{
  "n_layer": 26,
  "d_model": 192,
  "n_head": 9,
  "n_kv_head": 9,
  "head_dim": 32,
  "d_mlp": 576,
  "vocab_size": 8192,
  "activation": "swiglu",
  "norm": "rmsnorm",
  "norm_place": "pre",
  "norm_eps": 1e-06,
  "positions": "rope",
  "rope_base": 10000.0,
  "rope_fraction": 1.0,
  "qk_norm": false,
  "attn_scale": 0.177,
  "bias": "none",
  "tie_embeddings": false,
  "parallel_block": false,
  "init": "normal",
  "init_std_qkv": 0.0563,
  "init_std_o": 0.0,
  "init_std_up": 0.0563,
  "init_std_down": 0.0,
  "optimizer": "muon_variant",
  "lr": 0.00826,
  "lr_mult_down": 2.0,
  "beta1": 0.95,
  "lr_head": 0.0092,
  "grad_clip": 1.0,
  "warmup_steps": 200,
  "schedule": "wsd",
  "decay_fraction": 0.822,
  "decay_shape": "linear",
  "final_lr_fraction": 0.05,
  "batch_tokens": 131072,
  "seq_len": 512,
  "doc_mask": true,
  "z_loss": 0.0001,
  "train_tokens": 902600000,
  "steps": 6887,
  "dataset": "wikipedia_en"
}
MLP neurons of a small language model. Each row is named by its layer, matrix (gate and up: input weights; down: output weights) and neuron, and shows model dimensions 80-175. Each number is 500 + 50 x the weight over its row's rms, rounded and kept within 0 to 999. Numbers have three digits each. A neuron's up and down rows have the sign that makes its largest values positive.
Before each neuron's rows, "fires before" lists the tokens most often just after its 100 highest values on Wikipedia text that the model never trained on. A number after a token or word is its count.

fires before: "4" 64, "3" 23, "5" 7
L19.gate137:561524593479457555454499452535498457488471414548578529543554531502450506532524478590582454574554546527474549479458485525601513492446521489622419571585469492486376502567458450532505472397566418486445417547484566479572563527524456577509428429484533427421442508518541423397479515576567467461
L19.up137:563509576474486549474539489556401491493465476493514606498539576356475531550469439530518547450538466430453591500544488479621447518457471508543473553550520444486490526528534497518538431360452527479515467516474538600516481477497523549534533346496532506441466501545425435474415427511537493433
L19.down137:542534560432383435491399523525437552530507482447483500506591519572440599532484512500547465409571482494407492478512477515393485417364399476459486533411474489491531555589588468479446518437523432419522497562539545500490521525438494533503517488498545479478501541540457417476429560437501488504

fires before: "\n" 75, "ed" 5
L4.gate137:497472412491566484455474468476495547506442460528420527517456494444473473492598496427564449487423543427473532409600550523399463477488482530518538450475559450539476554462504470507537514524491525484522479510587502486468534471529535503512416591449553471427511368610508529513567493406525505470
L4.up137:508626453564550494481444354558615489434461454444466508469566546452507468486568509457470531509585459426584558528468442501503508472501401465482517449564578533506452475441468616455518513466479548501439533580584494568411518579514433490518463404440490591500603534487546467463544522594496537568
L4.down137:503514486657498426499448508516457579448497478481499572508546573587495459481589512486503518483570419471463559594469443484436444455524479412529538516508468511500537512426449534479510576427530603529459623536524589563425512484588387488534501433457466592562533515463582481524509499546419523513

fires before: "0" 35, ":" 11, " the" 6, " " 6, ")" 4
L20.gate538:534447510444584481516436441561542498476533443533463465379504610499598567554519485471474446485547453586553482448509458512462528426476378428488535503423529572442505561532564377550588533581568550542529509486477444403538465486488455492373460588467488508505583583527541534488474435509547445518
L20.up538:487480463445458449489519452515640536521466381503485443497484482519466414436475455426463483505414511502476425504520541376545523532470528552574471496488545482467562469490485506434525532433494504453502537440445556392534461413465481508491498486466506455469493421484538455478493548530577484530
L20.down538:517560575602500564548543553556506480567442515519505646525509503461390535562444427566520453453494520526520500545523485535452615510602476478404495517576523479515529526473470514488448535388460445515611528482516473557527534379478632475580585551483494471522468490499527492503532478519443568578

fires before: "4" 51, "5" 48
L23.gate445:503432553434466451457534466472451479449475517446493520525498508513474535550410426464530482557504423454503530454397450478547360481526465599541457549504423480506456504499460542502380409496475530490553493449447464495507570429498522590499447491403529436528467492485495428415493561563527477436
L23.up445:559506526479473532395457414460450394517519525426525528549477500548408477490556539602424472500504436511452500481458481413441556519500478499461455506594530427436490530528624465537545527571514464488372550528499535526499503557601530445565445434561486506486481491429511438496447499557471447465
L23.down445:589509437568514476435538469497494558578531571460560552528628453529479456541512503477448378503476464549621536527552435506476530427335425485418446427478381437470493590484441448482429533476487469456495540476422501382476543525513459507496569494561447517531497590543489528544458451446547409434

fires before: " " 37, " Year" 11, " September" 5
L23.gate66:488534450497478516508539482511556424474467508545466457480462625514590481453574487454450520569449456556484473503572533411596491445472514436495548560448551621592475480579605466406405384529540432491552455454547529477535415463513447523442453506440579578383495462480487577434613444509491508508
L23.up66:532499511468454453424536498525474522398497373498536406485554476552513536494503504550393458513422483583545555504466478487531532450452525464441495454467572595378477512552497584570524522529544476512480569564508476459524507372562408493448558565449536494440575569548495493482515528507489478503
L23.down66:446573527398453557505562499492464421473540496532458545520538497477533552588577531484445505518538507471500483468507528571539586493539515496476485490507570554489502539551539467490420504612406464523493513449514451499492442404440472511521484495493507510409525534430521434463587527429560575497

fires before: "2" 28, "1" 26, "3" 14, "4" 7, "9" 6
L19.gate130:539471476521552580488488472467537585448484599416459460345469430502503494449496521434524518461463577482472462525431598466523562573571527482511415492429579434434521475550545492536427557566536522506537598470563556529525457535486562511517454601475555614411450526484542607495507528517469491487
L19.up130:491473482567496459523452506571518445532594503558516498464455536552494431484406485455479441532431559516554554568545526497480416506505555454510504525399545516454558532531439425508473587380489603523512416465522537481445560522558496553477462558426502408548461390463494472478490489552483491496
L19.down130:562487550468568523520411448556521528492510404540534570502496534603480553489424473487453505495518519465443460494508444550565449529404550576554465495522472459537440599532586381554491514446518519535527475431557591523463477447499396529482506454663458551510509501575413551481531402531462519547

fires before: "s" 33, "7" 10, "8" 10, "6" 6, "A" 5
L15.gate47:529539523546489519533489475449437497584496647459550427436547599465440455434511486580558515461557548491448528530525443459479444536423546453511498518477434477541394500487538535548538480444539474451386486625498511578482421524576649490474387511598588506477502553452495424515503456481506507527
L15.up47:557513488515439425492480467469430543493596501478538497507529660491421397428559481499406482486500507456511519512542474615508553473479518482546517620530363567447539492475509487495541457451503509440522479510514545496535531545539523531432410465521524533578516524575489583488553503445475539492
L15.down47:620406380413432585510493451565560446449527568519526513515503569555479482456504542428461470526578524454462523490490482546484447543529551540488476490428516403485470459466497540548474516486470529453472563435504501580390569435458557511510528522505497524557507578467509407386449627484479488526

fires before: "0" 17, " " 15, "2" 13, "5" 10, "4" 7, "8" 7
L10.gate80:568514471519491474528456513536487521511377585586496543442603359427489574382469453515566511526471606616629475531485509481490438565433481498517490528459510445551541530488443465490591436497499506473635527504526523442563489454538525488489462439508463517524444489502520543514487504464518497558
L10.up80:383517506551508540503573416486494607542448492557556399462503435456493539590484497536646462530532524493560494507485497412576439546526575484528538570412481489511546458530467475517461465494465530476517529494534501465476530449545500478478570586526495399537532563484552449488450437518447501562
L10.down80:502536574522429542524528482514499576468536555536495510582552535514498512542613450505520429525454466506446455555483579436522551541474481449504466407476571447414533461453429546446513511398580596523466467490473512491452549549513459467405461499547483515458568482507481526438447510515478551541

fires before: "6" 35, "7" 30, "5" 5
L13.gate329:472542580572399511516482418539439422506585512473515482509510520471539416466525418502477535363556471472558452535529539555472456598434509492441563529565393534462565499527397396530525507463571578542501524558518506496584574550584523484519412564505430430529423564431467576537474505533521518484
L13.up329:530422575514416567475516501539441491584543546461496475571559571397420470498611536486500562514482514479553596409530513564598499503440480533506619435525430563486470549469518453561478522443511565507491531528487516532539574427477573479363522561537496579597482541561452503543433455504589489426
L13.down329:372424534507548497449429460452525538585505446511567478494498575561491516530651562542506487548505505430372498553430492536477534456540477506522461559469513524390399495596512515542467530449548519521489488655504489537465551489544519542511566563497562533500520519468432462564484530395457427512

fires before: " |" 23, "1" 18, "0" 17, " of" 7, "5" 4
L14.gate125:497506430423460438539468441483435554544501529530472507446488408494467461434535439634466500520565489511480430490484496476478496389520549538536493505475484508615516469575572531430517494466496502483496492536415447468542488523500505502488412495514480560478491489528504531567502502509489604518
L14.up125:465575444395412491621544442549454529665451460493504476460440439439444496570496496432468551567488502568513578501463419543447525475531519508580497521507455486492558391506560485557537494573535531506425515515578508448509483496519496480561484454406529560452480493392493472541419526421473461532
L14.down125:429542497502440442437472492412533448496479531537486546501511548491455477515482433486522475464507513438411480525499544513542485487556490455486508628552501511471550526501506526428566525474491587687580405398461570526477458585524524511623480487481478474470450432466517535485494475462373494479

fires before: "5" 53, "4" 44
L20.gate228:482429546548500499480478425424473513495425522555482460551456578512420474535539502444569584443517468463478495394505513470407449456424352483556455561471421433537498600575457448562508429504503502483479537469498556446524545465450479511488453471479549481536438415579453458444510371521481375445
L20.up228:514443512513472511539486455496425396465473523487427491525565586522490481490516465554487575431463445484426456467456470488388409540461502485517423443585495516510420486575518553531552491529543495469408496620493499584462514526496513533477511415514550492547498485488412483432475510646531530471
L20.down228:585579529495458499463533519537518489531530502496482413589449543486550598466521488529449449510484502441548510515538368529433544494531510569501492457470479486515544511447494488467492561532446399418474572388419469457423526567418443507571455471440492496590506503604517569559529366518458423404

fires before: "9" 24, "0" 18, "2" 15, "1" 10, "ger" 7, " |" 5
L11.gate264:494501540472428537542491400536505608493465611433527484525462467510475501547510506529391502449486518490448514422474526471497482470610560539580492501552497440438458469511488521436472539537569420463530486563426525533544580588483470441466535574542510585530556557501504617458539427470455536555
L11.up264:518441401546469549513547481494463530563550541563464562460474441550577501534528515441576585575463481585395457511494493443448499517552471469538568595505522488536583519525413446429521491499554540455487544462478438547498450518472533489463526601454472474463493459516430486483483557493394409614
L11.down264:506412523558510516444562543475516497403484485445466452518432509530414463460571480434448543471494475575596579467468439514475471427575503442590419464552417443519461503525515506480463484489584565530603483524434447507502537480503464463512462597582556496484514547457540464489532417445553471513

fires before: "2" 25, "1" 21, " was" 5, " older" 4, " the" 4, "3" 4
L22.gate346:546594473460433555505510450541458588478559591508508464381515484553432531529456481408598563528501491496461464476543615422452619472498434458506466605544503527586544425559547459434547494526499568463537542476477543487530475539500442426480466605454533495515536625440504479521530540497490511458
L22.up346:486397462476465574490489455535505471449451540453425554515474568457484473598523491524533433592502437430540528481524429471552474602488493492518468421546517494501526558468455544524531591504617566546526540433538542513481516486495506461539477492462520418571486461379478434484503452407442480561
L22.down346:502586477556490434468378481413476548509507487531559502470478514493462595553514476561531565552496470521542385497616527544544476413426439526450529545399396444478416481469540474508542442583532432491459424510494473508451515455406466529415510544534541455560451618470536446457526549488524449517

fires before: " " 51, " the" 7, "1" 5
L10.gate278:463540437423556577545487509560559472533550610449487480488531548522552512348511513448460649489457458483493517480480563463541482560467442557508508534549476514613472543500486454404513453457502522437482543525440590443530415522521467413549550508486525454456499495454561379544543465550431566482
L10.up278:551419440559419532476524545471456538531454535417458507470482474445534470539537490464496513363658470485464577480476391417459548536507429466440405574520447569399557550555429508572556423494379430459440483517473522440417603514469489477559501477517449462485427477492450451501523524423443496501
L10.down278:500521426513554441505556503458467417486514494534526491530518466529542520515429509546621573539409454494473560485543521541520460464527462580573533471519439404546465483462428474503527503519554558531514398481491509505403332499467503436522515505476529493637487412469488398450429344569463427483

fires before: " " 78, "1" 6, "2" 4
L20.gate137:470448503472553427609495504538461484517515435575510552442469443548529490470477489490538375474591563525464544531492573509410563528434530527524479486476562521587550476485471516473480533560587558477514450509461545496505461478459493554407537475501517539503627594537582529493518524605450501491
L20.up137:420431471444511496488459512512407469541382471498536524485404521514553519492510520552501501546528556550498534493463577457495496600512553482499497424510493494597408505492460531423467576531540514499419432474493519606493433580403457481583543439485508471471496448471536462522464539563467533489
L20.down137:464490537507484413494508478535361522474517485442544481433494517565475539523418401521529517517568467423496552554457496626535432558411480485486493434433483487492474540458593581541459448444449485467561501437563538448487566563497518608599466390503570513519478567411568522521428484542443528497

fires before: "5" 45, "6" 40, "7" 5
L15.gate322:546459560524524513486446401468448486457499555475509481577533494542436460474573495554568498495533539552548500437480573524426425535382553552499474455574506551504430498496515527478454499468537441446483597492526541575454508477532421450462562532500525520565457468518408469536542484478461384458
L15.up322:525462508467441585414518419483471490392439566393507456562520569482458483550410444526478571484449505487500542483477449435478384599381561415546495559573549488480465520544454435520509512510564474505533478580509553589473540578419454505480470483554510540543405488548506471378525441554415520471
L15.down322:503512577479524570485497495573382523488505525547417488521510460533454440529568459521451462565596461450500545420514542554416497477495481545512474423520499566534474463482477499596532504536442378547573496610425443496434560466528483552457458461541520492530500574441492417539539551518561487509

fires before: "3" 54, "na" 4
L23.gate16:529501507460475509530432397465419533499429554484492465637635536517493577453583406414465496464540473491498480497493490418498458432536460459503438549507491504449413513631514491507496425533509462474534482439518554489474489507501528516450531455601455502418504477425500469420501482549486461454
L23.up16:555583422514514471570496549487503484558519444558468560501511557458479403496481479421490519560505447488461506565539544470492479487468503457522515549450532512432523423473495487518495401449455617623527479600560596518575514564520530560467593386530568385502565559417548517521457520478434537553
L23.down16:416430481513554537615466440485518406451472451489553426452428512510559582616481534564528496356495548561501450523456493541554457507445493460506476571462493477452517442586592459488480477465425424516457534481566555515496539521516543516462446535464555511467551498529406480494495575502504509485

fires before: "1" 41, "2" 18, "9" 12, "8" 7, "5" 5
L23.gate153:539457474519465487563517450417492463378484520539482519588504484562490564457538493566524552411514462379535556605504535481504564449520582585453428472503490583565539471489496430474498499551588525516476407486504594506522524590438443498546464554448472513590458578516518491452478429475476570576
L23.up153:579429499480519490493562561463530438446552607417503561485481503438462512482513473491520609464474540445515462454481510501509576511569461531485318486604509492494505429469470590479472486589604523525491592496436550510520489494498433495462481499559560461531496455555494437520552469481435579493
L23.down153:558440565495460543502549550480482635434501481559493509511400545571438514484567513536467520461512513366518567529525491518530469436497489541414521455463443515528545489533588572488557482485514522537602404459627478535500567479495482583556431492533459466515577485507438536458479595526517545446

fires before: " " 61
L23.gate167:463479427464477577451541453519572549494573482407445472473438571538530474487492466514485523550500492543411502511526497571631475455524510576495477532506426440465467400440447499513500443474472422488537507443527513582427479525535509415464444447464492544450489487482560477499539333460529474464
L23.up167:465502521509487515414476500460459583401609498487473479470456570503485534463485425553461479481402449581424508457519583578575535433623566540576416469404510422497434507512485490404595476444516521463537541458416482500513565474587493520489556486566524477534439496561443431517583480546510403526
L23.down167:409440396568430525560485521457531520556561481468427422495446519559446555506481488527518445543482512540479475555569488636561525466496438459462510489486438521560481568524510533510443535518488472589460492591552517522436475435480567488557405495530506424460523441570518519440374522498488599369